config.toml
num_hidden_layers = 11
hidden_size = 256
num_attention_heads = 4
num_key_value_heads = 4
head_dim = 64
intermediate_size = 1024
vocab_size = 4640
hidden_act = "tanh_gelu"
norm = "layernorm"
norm_place = "pre"
norm_eps = 1e-05
positions = "learned"
qk_norm = false
attn_scale = 0.125
bias = "all"
tie_word_embeddings = true
parallel_block = false
init = "normal"
init_std_qkv = 0.0272
init_std_o = 0.0058
init_std_up = 0.0272
init_std_down = 0.0058
optimizer = "muon_variant"
learning_rate = 0.0109
lr_mult_o = 1.45
lr_mult_down = 1.5
beta1 = 0.9
lr_head = 0.00707
max_grad_norm = 0.5
warmup_steps = 200
schedule = "wsd"
decay_fraction = 0.781
decay_shape = "linear"
final_lr_fraction = 0.0
batch_tokens = 65536
max_seq_len = 512
doc_mask = true
train_tokens = 438600000
max_steps = 6693
dataset = "wikipedia_en"
MLP neurons of a small language model. Each row is named by its layer, matrix (up: input weights; down: output weights) and neuron, and shows model dimensions 96-159. Each number is 50 + 10 x the weight over its row's rms, rounded and kept within 0 to 99.
After each neuron's rows, "fires on" lists the tokens most often at its 100 highest values on Wikipedia text that the model never trained on.

L8.up386:74 52 41 58 58 64 43 57 35 37 55 34 52 56 83 48 41 45 39 48 60 56 52 38 59 42 45 53 34 61 54 51 47 59 44 60 43 69 48 67 49 56 51 52 60 51 49 46 54 46 61 55 67 37 38 58 43 35 49 52 36 66 42 53
L8.down386:46 44 54 44 58 41 50 55 32 67 44 38 40 63 75 42 30 62 41 46 43 49 60 45 51 49 52 44 47 42 52 47 57 50 48 66 67 41 49 55 53 45 49 63 33 37 47 43 43 50 63 61 54 43 48 36 54 49 32 62 46 46 56 53
fires on: " G", " g"

L2.up876:52 29 49 54 50 22 36 49 49 56 73 54 28 40 41 59 51 41 49 63 54 48 45 46 51 46 49 45 43 62 53 50 44 59 35 49 54 58 78 48 59 53 48 76 53 48 41 35 48 35 58 48 56 57 48 53 37 52 31 52 40 49 70 58
L2.down876:44 50 63 46 69 46 50 59 60 36 49 66 64 48 44 32 40 50 52 54 56 49 58 50 64 54 52 54 40 59 69 55 46 58 49 28 46 69 56 67 43 38 48 52 55 62 53 62 66 37 55 58 48 42 51 37 59 48 50 39 34 54 46 40
fires on: ",", " against", " called", " that", " Athlet", " in"

L8.up915:53 59 54 64 47 58 42 63 54 57 52 46 47 37 68 48 63 55 60 61 44 62 78 54 47 54 49 70 50 43 44 49 49 49 52 58 46 66 43 61 54 52 56 52 63 46 50 51 48 57 64 66 63 35 48 49 53 45 43 48 50 49 30 57
L8.down915:61 39 54 45 66 67 53 29 32 46 46 35 43 51 50 42 35 45 41 47 56 54 44 51 59 50 63 30 33 52 56 58 49 46 46 40 32 42 53 41 52 40 59 57 43 63 43 70 49 50 25 54 49 56 55 55 58 49 51 28 42 65 63 49
fires on: " |", " p", " ", ".", "–", " Candidate"

L2.up567:75 61 61 48 58 48 51 56 61 41 51 69 47 74 51 65 30 47 58 41 34 65 56 46 48 35 56 54 62 52 38 68 52 74 47 60 46 48 54 49 45 28 60 41 55 56 43 52 53 53 61 62 51 34 52 57 53 50 46 43 63 40 41 68
L2.down567:39 65 32 73 62 49 61 66 59 45 38 61 64 36 52 56 40 29 34 43 51 32 42 44 45 58 47 34 40 48 70 48 60 48 47 49 33 54 63 44 63 52 48 46 54 42 63 56 58 37 54 40 52 46 49 47 64 55 68 46 67 50 55 39
fires on: " ", " |", ",", "0", ";", "{\\"

L8.up864:47 37 65 54 53 21 55 54 68 58 66 59 57 45 58 56 59 60 50 51 41 48 60 49 44 72 58 38 41 61 56 39 56 52 57 57 37 37 34 30 43 52 43 44 62 40 48 55 50 34 58 72 50 63 31 55 48 61 39 48 47 57 53 49
L8.down864:65 52 45 66 62 75 40 52 62 56 63 59 56 55 44 48 34 38 50 38 48 60 34 35 35 52 53 59 70 55 62 46 41 53 44 33 63 53 60 44 60 45 66 60 52 44 49 41 55 54 44 72 61 41 50 56 44 54 59 47 55 48 51 59
fires on: " |", "l", "ot"

L7.up626:44 51 32 49 58 59 66 37 40 43 65 48 57 61 43 36 38 40 55 35 62 76 30 40 49 54 52 38 66 68 52 58 49 55 61 56 51 57 64 43 64 48 49 69 56 47 51 30 31 40 54 38 57 36 44 65 66 54 52 60 59 46 54 41
L7.down626:45 52 61 46 50 41 59 59 52 44 38 39 42 51 56 37 49 40 60 66 55 60 50 34 46 55 53 60 62 54 59 47 70 58 41 69 48 50 52 49 52 36 61 61 61 34 58 42 38 46 45 22 53 51 44 40 58 68 30 38 46 54 56 40
fires on: "ou", "ro", "f", "ra", "h", "le"

L8.up766:42 52 59 61 54 45 34 56 66 51 62 61 54 52 50 56 42 43 53 55 52 59 63 39 53 46 63 68 51 57 54 56 60 45 42 48 43 43 46 64 36 48 55 62 49 41 55 65 37 55 50 55 49 54 42 52 60 39 36 61 43 43 46 58
L8.down766:58 54 23 56 54 43 65 44 58 53 52 49 37 45 52 53 63 55 48 41 44 54 33 61 53 56 42 38 60 55 42 60 26 50 36 67 49 51 55 53 58 50 30 54 55 37 61 47 57 49 51 51 53 60 50 55 29 60 61 38 56 58 52 42
fires on: " |", " and", " was", " ", "er", " player"

L7.up491:70 53 57 37 41 52 57 62 57 55 58 37 47 45 41 45 47 50 52 44 66 51 52 62 64 43 70 68 55 71 33 41 33 21 46 59 57 38 53 63 48 28 53 70 57 60 30 51 51 43 41 46 41 29 58 48 55 30 68 36 45 37 42 51
L7.down491:48 60 51 58 47 56 17 44 35 58 51 59 61 30 47 49 55 38 61 64 57 49 34 43 44 55 42 58 57 60 60 43 49 63 49 36 40 54 55 46 50 66 45 44 44 48 53 52 59 69 49 43 53 57 44 32 48 50 45 64 48 48 47 35
fires on: "al", "ar", "or", "an", "ad"

L8.up511:55 43 68 48 56 48 52 57 64 53 35 59 52 46 44 36 47 36 64 51 43 52 57 59 41 35 41 52 48 40 43 41 53 41 50 54 50 52 48 42 40 65 42 49 51 49 30 52 69 53 54 50 47 35 61 51 71 67 34 44 59 42 60 56
L8.down511:43 37 63 45 40 28 43 34 52 49 68 21 44 41 58 32 62 50 49 51 55 53 36 58 44 51 61 65 35 55 47 54 48 43 55 45 61 51 47 53 56 39 46 55 56 52 49 47 62 50 67 53 34 57 58 33 52 37 39 63 54 51 42 49
fires on: " the", " sh", " g", "N"

L2.up150:51 51 54 55 41 42 51 34 29 45 45 52 45 52 44 57 60 51 31 58 50 51 55 57 60 43 44 58 64 48 46 32 50 48 41 45 59 52 47 58 55 34 52 46 57 56 49 44 55 50 36 64 36 40 43 68 63 42 32 59 54 44 41 60
L2.down150:43 44 50 38 37 61 39 45 41 56 36 44 70 59 34 53 37 39 52 35 40 63 69 54 35 71 53 46 58 45 52 47 56 63 38 53 45 56 41 64 55 31 57 67 48 40 47 54 58 46 45 54 76 36 30 63 50 48 45 51 42 62 63 46
fires on: " He", "gr", " She", " comb", " medal", " Sp"

L8.up350:53 67 49 58 72 30 54 56 54 48 66 37 61 53 39 35 44 41 42 41 39 43 50 53 32 56 44 42 29 54 38 51 55 56 50 57 52 59 42 42 64 22 63 46 54 45 45 37 60 49 48 32 35 50 47 49 58 54 52 58 46 41 43 57
L8.down350:56 44 60 53 55 50 35 47 59 53 52 41 51 67 42 67 63 40 52 65 59 44 62 66 34 58 47 53 56 60 56 52 50 27 37 36 32 52 68 44 52 52 40 37 60 47 60 43 55 49 33 61 43 47 60 54 57 32 49 63 50 54 26 42
fires on: ",", " (", "),"

L2.up771:42 60 53 53 37 48 49 50 41 37 38 64 45 52 46 59 40 52 41 39 49 58 42 67 58 50 37 53 49 61 41 41 59 44 40 45 32 46 42 60 50 58 62 39 33 59 66 42 41 65 38 53 58 56 76 33 31 56 48 46 54 49 33 46
L2.down771:35 47 50 60 39 48 55 46 39 34 55 43 39 59 54 49 65 70 33 53 40 60 46 38 57 55 70 49 51 62 64 62 68 50 46 54 43 55 49 46 52 46 57 61 28 43 33 44 29 44 49 62 37 41 37 52 51 44 52 54 41 69 63 59
fires on: " Website", "===", "ww", "\n\n", "\n"

L7.up214:67 50 56 27 29 51 45 58 50 49 49 52 52 37 60 42 58 73 52 37 53 50 49 64 56 54 41 48 63 55 40 42 58 64 44 57 48 53 50 55 63 57 63 52 62 57 55 48 39 47 49 45 47 47 33 45 39 49 47 43 33 47 53 43
L7.down214:64 58 43 68 38 38 48 38 54 47 49 52 50 50 54 42 55 53 48 49 57 56 41 68 70 54 42 38 52 47 54 56 56 57 62 56 54 61 45 48 49 36 60 39 55 54 52 42 46 23 34 40 69 53 33 36 46 45 61 38 44 53 52 30
fires on: "an", " the", " state", "i", " high", "al"

L2.up100:49 60 54 39 45 39 59 49 46 33 58 48 53 52 46 66 33 77 65 51 52 62 49 39 50 62 40 43 54 38 36 46 43 46 59 53 30 52 42 62 37 43 66 50 69 61 40 62 45 61 37 43 45 67 54 47 36 49 60 52 32 35 39 47
L2.down100:53 42 41 59 64 53 38 53 63 57 33 33 55 56 58 37 49 54 30 68 51 60 37 52 54 48 66 52 39 61 35 71 54 52 57 61 44 38 38 54 38 46 52 43 35 42 60 40 51 53 50 85 39 40 37 54 55 47 33 50 35 60 72 47
fires on: " in", " under", "\n", "\"", " oper", "\n\n"

L5.up195:57 55 46 40 64 53 57 42 54 40 62 53 54 58 53 58 65 42 37 56 61 61 69 49 54 53 66 61 43 45 44 52 38 28 67 58 63 53 48 59 51 52 62 51 49 51 43 38 49 29 49 37 51 40 58 48 55 28 58 39 66 52 50 62
L5.down195:39 42 42 46 47 72 40 45 48 54 68 42 51 42 51 05 45 50 54 49 40 47 38 56 50 57 55 41 38 50 42 53 57 57 49 63 40 37 38 38 56 50 59 37 34 46 43 38 59 74 54 47 55 40 32 41 51 64 45 55 46 45 67 27
fires on: " and", ",", "al", "ol", "ar"

L2.up51:48 52 76 67 44 51 54 43 55 45 49 54 26 47 54 48 38 69 58 58 34 62 45 42 44 47 71 48 37 48 64 64 40 30 59 47 28 48 41 49 59 56 63 56 51 54 38 64 59 56 49 51 58 43 46 49 57 65 57 78 51 55 35 66
L2.down51:48 46 68 72 69 52 39 46 53 36 56 34 47 50 49 54 38 66 46 64 47 65 41 41 46 41 69 42 37 67 58 54 42 37 46 49 58 41 44 52 49 57 47 61 46 57 55 61 74 33 54 51 52 54 54 43 49 56 46 59 58 59 36 49
fires on: " P", " p", "P"

L5.up104:61 20 56 46 52 42 51 58 54 60 64 38 36 53 56 48 59 42 45 48 55 58 43 51 26 59 48 58 70 56 63 50 49 41 38 52 36 59 29 50 34 39 44 66 41 36 49 51 57 45 54 59 44 38 61 47 45 62 48 51 57 51 52 66
L5.down104:42 61 55 41 50 45 45 27 48 33 45 37 48 39 40 43 60 28 52 48 38 50 49 60 62 63 58 33 44 59 56 48 61 52 61 59 55 49 59 32 53 60 42 34 51 48 33 51 54 36 32 52 41 45 25 34 50 40 53 51 40 46 48 43
fires on: "o", "ac", "ic", "a", "0", "os"

L8.up677:47 68 54 69 61 51 56 39 55 49 67 68 30 62 62 62 63 57 38 47 50 49 46 57 41 55 71 49 46 43 47 54 41 46 49 42 41 58 48 65 60 50 55 75 50 50 48 50 43 58 58 46 62 45 21 38 64 41 47 63 59 54 64 55
L8.down677:54 56 42 39 54 43 50 68 39 48 60 52 43 49 56 42 56 70 46 34 60 51 41 52 48 48 63 48 57 50 36 55 50 38 19 61 40 51 51 44 49 40 43 62 67 57 87 29 72 49 33 65 54 45 40 59 55 62 52 55 56 35 53 42
fires on: " p", " f", " film", "a", " album"

L2.up953:59 19 53 42 46 48 55 52 42 51 44 54 36 56 59 53 53 48 47 38 48 37 48 33 62 49 38 58 56 44 52 62 55 50 45 55 62 52 26 46 55 52 42 38 41 50 47 56 42 44 68 49 65 72 44 43 62 50 40 48 50 51 37 67
L2.down953:41 68 63 50 50 44 45 48 43 41 44 62 53 52 44 70 61 49 49 63 37 59 49 42 45 67 62 48 60 52 72 62 35 38 61 69 52 55 46 48 70 60 49 47 40 51 32 49 36 68 61 51 62 40 62 42 58 53 58 38 49 62 44 42
fires on: "–", " |", "L", ".", " =", "R"

L7.up657:47 50 57 64 34 40 53 56 43 37 47 60 31 58 67 47 40 43 35 63 46 44 34 35 47 52 77 74 38 45 55 53 51 43 39 54 41 40 45 37 45 55 48 59 57 71 55 41 44 58 50 44 50 51 54 46 46 48 35 53 42 49 62 42
L7.down657:50 44 46 57 48 43 52 54 36 56 43 62 46 35 55 66 41 53 41 49 54 59 42 48 55 54 31 56 64 39 46 49 34 43 54 28 49 39 69 42 52 45 64 48 60 49 50 52 45 45 60 39 48 49 48 34 47 44 43 59 59 43 56 47
fires on: "\n\n", " B", "b", ")\n\n"

L2.up702:53 66 72 53 54 48 33 44 61 42 44 50 40 50 47 53 34 54 43 47 56 58 59 33 53 46 32 54 47 53 62 48 57 29 49 64 43 64 49 38 53 58 38 45 51 47 49 55 64 33 40 55 52 40 60 40 71 50 28 48 47 56 52 50
L2.down702:61 51 52 48 41 48 40 41 48 44 59 62 52 33 50 39 38 63 39 35 67 67 55 70 55 41 46 53 47 24 57 37 47 47 46 53 53 55 43 50 47 61 51 56 60 35 33 46 36 53 62 60 44 68 20 45 67 51 44 58 45 38 57 32
fires on: " from", " post", " gradu", " in", " degree", " of"

L2.up294:66 50 50 33 59 62 45 51 52 49 47 52 64 62 45 35 51 32 69 52 54 34 63 40 62 54 55 51 50 53 53 39 39 68 55 55 69 63 46 31 31 38 40 42 44 62 41 49 44 50 55 46 51 43 60 36 48 45 49 59 42 40 51 45
L2.down294:37 49 50 40 61 41 55 51 61 56 63 62 55 37 73 31 22 36 57 48 39 47 44 69 52 47 58 46 53 37 46 56 49 64 61 68 51 55 60 53 59 59 46 50 42 43 52 41 44 55 50 50 59 42 58 61 65 52 48 40 34 47 47 48
fires on: "aj", " May", " Jan", " June", "any"

L8.up708:67 55 36 53 64 55 57 44 50 42 43 39 67 46 36 45 57 57 38 51 50 50 57 52 46 71 30 44 47 45 33 41 66 51 14 64 58 54 63 51 48 69 47 40 47 49 40 63 30 64 56 44 28 45 55 59 64 51 58 56 48 47 40 44
L8.down708:53 40 50 55 43 60 65 47 40 55 58 64 49 56 47 63 42 45 57 44 62 52 57 39 52 59 62 55 55 30 74 55 60 47 56 57 62 37 43 43 59 33 48 58 28 64 45 51 67 57 54 66 51 70 45 38 33 58 42 47 44 48 74 25
fires on: " ", " f", " F", ",", " in", " ("

L8.up0:55 44 54 46 54 52 57 59 68 41 43 57 50 52 43 61 51 48 51 34 41 43 54 63 58 45 44 45 70 39 50 48 65 55 55 46 37 53 36 39 57 60 44 50 65 54 45 39 46 69 41 26 43 43 44 34 48 67 54 48 43 38 54 51
L8.down0:37 55 57 66 45 53 49 42 56 39 64 33 61 50 51 55 61 35 51 60 29 49 54 54 51 67 45 60 50 43 43 37 46 36 37 46 51 51 53 52 33 37 78 60 55 57 57 48 45 52 58 77 40 43 49 34 61 50 49 50 60 51 61 56
fires on: " s", "S"

L8.up561:56 49 50 47 56 37 41 71 58 63 54 48 47 67 35 55 53 58 48 56 47 45 56 60 38 54 44 46 35 52 52 36 55 59 43 59 59 51 51 37 44 60 33 73 52 73 53 47 34 39 58 43 42 59 53 54 40 50 60 49 51 33 59 63
L8.down561:49 52 66 48 46 50 48 47 44 52 50 42 42 22 49 45 69 58 63 50 61 55 61 53 44 49 58 40 51 25 40 45 63 46 65 62 49 59 47 63 51 43 42 51 54 54 42 54 63 44 51 42 53 30 54 64 42 61 46 40 57 62 59 54
fires on: ",", " in", " a"

L2.up139:60 49 65 62 41 57 56 38 47 47 65 42 47 40 49 47 27 70 48 65 52 58 51 67 49 30 58 52 52 53 46 47 64 38 37 51 52 47 32 69 61 58 52 58 42 43 62 47 56 62 46 48 53 40 51 14 41 46 65 49 35 66 37 65
L2.down139:53 30 52 78 59 51 45 51 63 53 35 53 46 49 55 59 41 50 46 52 53 53 47 53 47 63 62 57 48 65 49 46 59 81 49 28 55 39 51 51 37 38 51 58 43 50 68 75 48 61 40 53 52 39 57 50 43 63 43 35 39 39 65 65
fires on: "H", " H", "G", "P", "T"

L5.up943:34 65 27 44 35 37 48 59 55 38 50 50 56 36 49 42 52 39 53 40 39 58 41 37 47 47 54 47 54 38 43 46 46 53 47 62 68 55 41 45 30 43 59 52 48 51 62 50 68 29 56 56 58 59 52 37 61 58 57 68 65 57 48 46
L5.down943:55 70 66 49 55 58 62 34 57 52 37 49 53 38 40 42 42 54 47 50 45 43 43 79 32 43 51 54 56 58 43 39 58 61 59 46 29 56 51 69 46 50 59 48 50 53 56 27 70 51 51 61 53 54 55 61 51 57 51 76 49 46 37 45
fires on: "0", ",", " |", "4", "7", "6"

L8.up761:50 44 55 61 60 45 56 54 58 70 63 54 59 38 52 72 30 45 53 39 55 44 42 55 51 42 69 42 57 46 49 56 49 36 31 49 51 66 52 56 45 52 73 71 48 41 46 53 51 48 36 51 44 47 39 58 52 43 61 41 44 41 53 49
L8.down761:44 45 38 42 63 44 68 55 38 32 60 54 40 50 68 45 56 55 40 60 43 62 45 59 60 66 55 49 51 45 56 39 33 54 57 51 45 34 33 44 52 48 44 43 55 50 55 53 44 61 57 52 38 56 59 42 60 52 46 45 51 57 47 56
fires on: " and", ",", " |", ":"

L5.up397:70 58 59 48 46 39 55 55 64 42 69 49 40 38 30 43 52 58 48 52 62 55 37 52 51 59 72 60 39 51 41 42 53 35 39 39 55 39 45 56 47 41 47 61 60 60 41 54 56 55 37 44 49 28 52 44 46 50 40 22 52 43 57 45
L5.down397:50 68 38 41 50 63 54 62 43 56 46 54 58 57 67 39 56 56 49 33 45 29 49 53 27 48 28 59 57 40 50 39 54 52 61 49 43 56 52 58 35 31 39 38 53 58 38 45 48 52 46 51 40 47 48 76 51 78 48 45 59 61 75 57
fires on: "u", "ar", "av", "al", " Ah", "ur"

L7.up403:43 49 41 54 77 65 33 45 58 44 65 69 38 54 58 47 32 60 58 50 68 43 64 43 57 58 56 59 55 34 48 74 44 60 33 48 51 33 48 44 42 45 59 59 70 29 33 66 43 35 38 60 35 46 59 49 60 58 56 59 61 47 32 62
L7.down403:58 53 51 53 65 40 51 60 49 49 63 43 81 51 23 56 42 51 54 47 45 29 34 56 52 73 37 58 58 51 53 53 54 49 51 32 46 67 60 45 49 27 52 43 53 64 66 56 49 47 67 44 64 40 54 48 42 26 39 54 52 68 49 52
fires on: " was", ",", " as", " and", " had", " became"

L8.up491:39 45 67 46 54 45 54 48 40 64 58 47 51 66 64 39 54 35 48 43 38 47 49 32 56 58 43 63 49 40 65 62 52 65 60 40 65 58 39 43 53 66 39 44 42 38 38 45 42 46 45 64 56 49 43 58 56 41 54 46 58 57 35 36
L8.down491:53 56 49 48 44 57 42 50 46 41 26 64 45 49 47 53 51 40 51 55 59 32 39 59 45 52 46 54 31 48 51 36 59 34 51 61 60 57 46 45 51 62 47 55 29 71 58 47 58 58 42 36 59 41 58 53 55 45 54 30 48 61 35 61
fires on: " R", "R", " r", "i", "in", "u"

L8.up454:52 44 62 53 46 40 60 56 53 58 51 69 42 63 48 37 57 52 43 50 36 60 49 46 49 60 46 53 63 43 51 50 45 61 43 65 64 45 37 29 61 57 36 40 62 49 43 49 42 28 59 44 53 39 52 51 49 39 53 31 46 68 47 42
L8.down454:57 50 59 63 40 48 48 51 46 62 30 47 62 35 55 70 61 58 57 40 60 60 45 38 50 42 47 55 50 38 46 38 42 57 53 55 61 62 54 44 55 46 77 58 53 52 47 51 52 33 45 48 62 42 56 65 39 35 50 48 36 59 50 57
fires on: "al", "l", " ele", " of", "ain", "te"

L2.up926:68 47 45 64 64 55 46 49 60 44 66 62 63 57 68 38 57 61 41 48 57 55 65 79 62 54 41 47 50 41 66 46 52 59 47 48 50 53 43 55 42 60 51 37 57 37 49 44 35 44 54 65 56 59 39 60 47 29 61 66 47 39 40 52
L2.down926:39 47 41 43 50 55 34 65 63 57 48 61 60 44 64 39 50 60 54 38 69 56 56 65 57 52 43 43 63 30 37 64 62 58 45 53 49 53 44 42 29 53 52 36 61 57 55 36 43 75 48 35 45 57 62 50 54 50 38 59 47 49 59 51
fires on: " b", " s", " g", " ex", " m", " l"

L2.up152:48 65 35 59 46 48 39 70 64 23 52 49 48 66 62 48 40 44 52 40 45 53 59 25 39 48 51 43 64 50 54 40 54 28 57 66 52 59 37 63 40 45 47 36 34 41 46 49 55 45 65 50 49 37 43 46 44 62 55 65 51 42 48 74
L2.down152:37 59 49 62 68 61 68 49 35 59 35 60 52 42 58 53 46 41 52 50 51 67 37 54 48 64 52 44 26 39 62 51 54 37 57 40 68 56 55 44 54 50 47 43 54 49 45 78 58 56 54 49 60 42 43 46 46 37 57 23 57 75 60 64
fires on: " |", " |\n", ";"

L7.up809:74 53 62 52 52 42 46 43 46 69 71 58 32 56 48 52 53 41 42 44 40 59 55 39 50 54 62 46 50 64 56 62 59 60 37 60 44 35 64 48 36 57 60 32 60 47 41 56 51 46 53 66 29 39 54 52 46 51 46 53 38 55 50 54
L7.down809:40 46 64 49 75 46 59 50 55 49 48 41 55 48 52 66 70 65 52 43 48 44 51 50 69 47 34 38 60 52 45 35 65 42 43 58 42 44 40 49 47 51 35 50 47 64 66 36 61 51 74 51 37 58 41 49 54 55 53 40 49 34 34 69
fires on: "am", "at", "ak", "ona", "ia", " became"

L2.up407:39 55 47 52 38 43 48 36 42 59 62 67 33 61 46 46 65 55 56 51 42 58 67 57 52 64 48 45 30 49 31 39 45 59 52 32 58 65 54 52 43 41 44 31 37 57 66 26 53 32 49 66 61 31 50 43 45 45 53 71 46 43 40 63
L2.down407:68 53 42 55 48 49 57 60 64 48 54 37 47 43 50 62 66 52 40 39 65 57 56 49 42 52 52 60 59 34 49 58 61 61 74 51 53 42 58 45 45 30 62 58 27 58 62 63 51 46 45 58 67 51 34 42 54 46 31 48 51 72 65 63
fires on: " b", " imp", " en", " dec", " struct"

L5.up441:53 50 52 47 70 65 48 37 46 49 39 48 43 58 46 58 48 45 52 40 44 63 29 61 43 38 40 49 44 52 46 44 62 50 47 58 60 50 63 46 64 50 48 56 40 50 63 34 50 29 47 57 49 40 60 53 56 40 56 48 59 36 58 57
L5.down441:50 55 65 21 43 52 58 63 42 33 35 42 37 65 54 52 39 44 40 64 39 45 63 51 60 51 40 55 60 42 44 45 62 38 45 39 50 47 63 59 34 57 40 46 52 69 58 60 50 57 53 29 32 57 58 49 48 49 48 46 46 55 52 51
fires on: "f", "as", "os", "s", " Tem", "h"

L7.up14:71 67 45 55 50 52 67 63 59 49 65 34 55 54 37 43 51 46 51 54 44 49 51 52 36 70 40 54 44 48 41 39 64 44 50 40 64 50 64 62 67 58 62 40 51 35 40 41 37 28 45 63 49 54 41 53 76 46 48 59 51 57 50 57
L7.down14:43 49 55 60 54 65 72 35 44 41 69 54 54 48 43 55 50 48 37 27 54 45 61 34 24 38 57 59 53 59 71 59 46 51 56 64 52 49 44 29 66 55 44 38 62 54 57 39 56 49 60 17 51 45 34 50 40 43 29 46 44 40 31 65
fires on: " (", " an"

L5.up357:54 35 46 46 49 43 55 27 59 37 44 33 43 40 64 50 54 45 42 52 35 45 47 37 72 64 46 48 51 42 50 57 52 45 50 44 47 49 46 57 56 57 62 38 58 51 52 56 41 47 39 40 46 61 52 37 48 41 49 58 47 49 61 63
L5.down357:52 49 52 44 46 59 59 40 41 48 46 62 34 28 51 46 46 55 43 58 54 51 29 61 56 26 40 49 38 46 56 40 34 46 60 61 34 48 54 52 47 40 49 55 44 54 42 46 57 39 67 60 34 53 56 57 52 56 68 36 49 45 55 48
fires on: " |", ".", " to", "el", "u"

L5.up653:44 36 67 38 70 56 50 38 33 43 61 59 29 61 57 58 53 39 39 48 66 54 56 43 68 39 54 57 60 52 65 54 40 62 49 31 51 57 49 35 58 58 31 52 53 62 46 59 44 48 62 44 53 48 46 63 44 41 39 51 56 54 47 45
L5.down653:45 45 39 58 34 60 30 56 61 47 47 58 69 51 51 38 57 59 53 58 49 44 37 53 61 36 56 61 47 47 51 40 39 59 39 51 46 55 49 40 42 49 38 39 69 51 59 68 51 37 42 55 45 45 37 74 45 62 48 55 61 50 48 48
fires on: "an", "in", "i", "ep", "n"

L8.up972:53 50 61 52 51 48 56 73 53 42 35 50 38 40 42 37 52 35 55 40 45 42 45 47 36 68 56 44 59 43 60 49 62 40 40 47 48 55 58 58 49 75 49 65 62 49 51 38 58 64 50 39 55 44 63 46 40 64 49 61 54 46 53 65
L8.down972:59 49 39 48 65 59 60 45 59 50 45 57 56 49 43 55 49 55 64 35 54 48 51 52 49 54 40 64 52 34 48 55 65 64 53 43 41 52 38 38 45 41 54 45 44 61 58 30 53 62 44 40 55 75 44 50 43 42 51 46 46 40 58 37
fires on: "D", "S", "os", "ust", "st", "hib"

L2.up99:25 40 46 53 56 57 48 48 75 51 34 34 52 48 65 32 48 43 48 47 32 58 41 31 51 35 39 32 55 69 43 49 53 48 45 50 44 34 62 72 65 64 44 47 41 39 50 28 67 40 44 52 57 64 58 54 26 33 49 46 39 62 51 36
L2.down99:44 41 55 44 50 53 59 58 45 36 59 44 72 52 52 64 61 44 34 47 44 53 47 52 43 33 32 44 56 46 53 42 62 41 56 55 74 42 53 47 45 32 53 58 30 41 51 42 49 47 62 41 49 69 37 35 43 46 55 60 53 40 60 51
fires on: "os", " te", "us", "ius", " di", " de"

L2.up205:35 52 67 55 44 56 34 38 71 41 56 25 46 82 46 48 47 49 45 49 49 44 56 39 55 46 50 26 59 61 58 55 55 39 35 57 52 51 59 66 45 47 60 35 43 34 60 46 47 37 50 49 48 37 47 45 60 61 65 40 45 54 51 49
L2.down205:44 52 42 40 60 29 53 28 53 41 74 51 56 57 53 57 43 40 48 51 66 50 65 30 59 58 52 61 60 43 57 39 47 32 55 36 38 47 59 62 46 45 60 47 30 57 61 53 35 43 39 70 45 50 52 66 66 57 51 47 37 37 41 47
fires on: ")", " (", " in", " from"

L5.up9:49 55 52 70 48 48 47 63 60 43 43 52 47 59 53 54 36 52 44 35 59 51 60 44 57 51 44 27 53 39 65 60 51 62 39 57 53 49 33 46 38 58 53 50 61 65 31 36 44 48 77 37 58 56 37 60 29 69 56 46 53 52 51 53
L5.down9:61 53 49 45 57 48 45 49 51 36 56 57 58 68 53 68 36 39 65 54 60 68 56 56 67 42 44 41 49 54 45 69 70 49 32 57 41 39 55 45 44 40 45 52 36 49 37 59 50 51 68 33 44 48 57 48 56 53 51 49 51 76 52 27
fires on: " |", " "

L8.up445:38 57 48 46 50 48 57 49 48 44 65 40 23 50 52 62 32 55 68 63 42 56 43 48 54 55 42 56 42 52 69 60 64 49 37 48 25 50 55 54 39 55 62 57 53 37 44 46 46 57 67 54 48 67 56 51 39 43 49 29 52 56 52 46
L8.down445:49 51 60 34 45 55 39 53 37 52 51 50 44 78 51 50 48 60 51 57 61 61 62 34 42 32 71 43 44 54 63 44 43 60 37 33 50 67 61 61 61 55 50 44 47 65 49 35 35 52 30 47 35 68 52 58 39 51 52 38 43 53 64 49
fires on: "it", " part", "ot", "et", "er"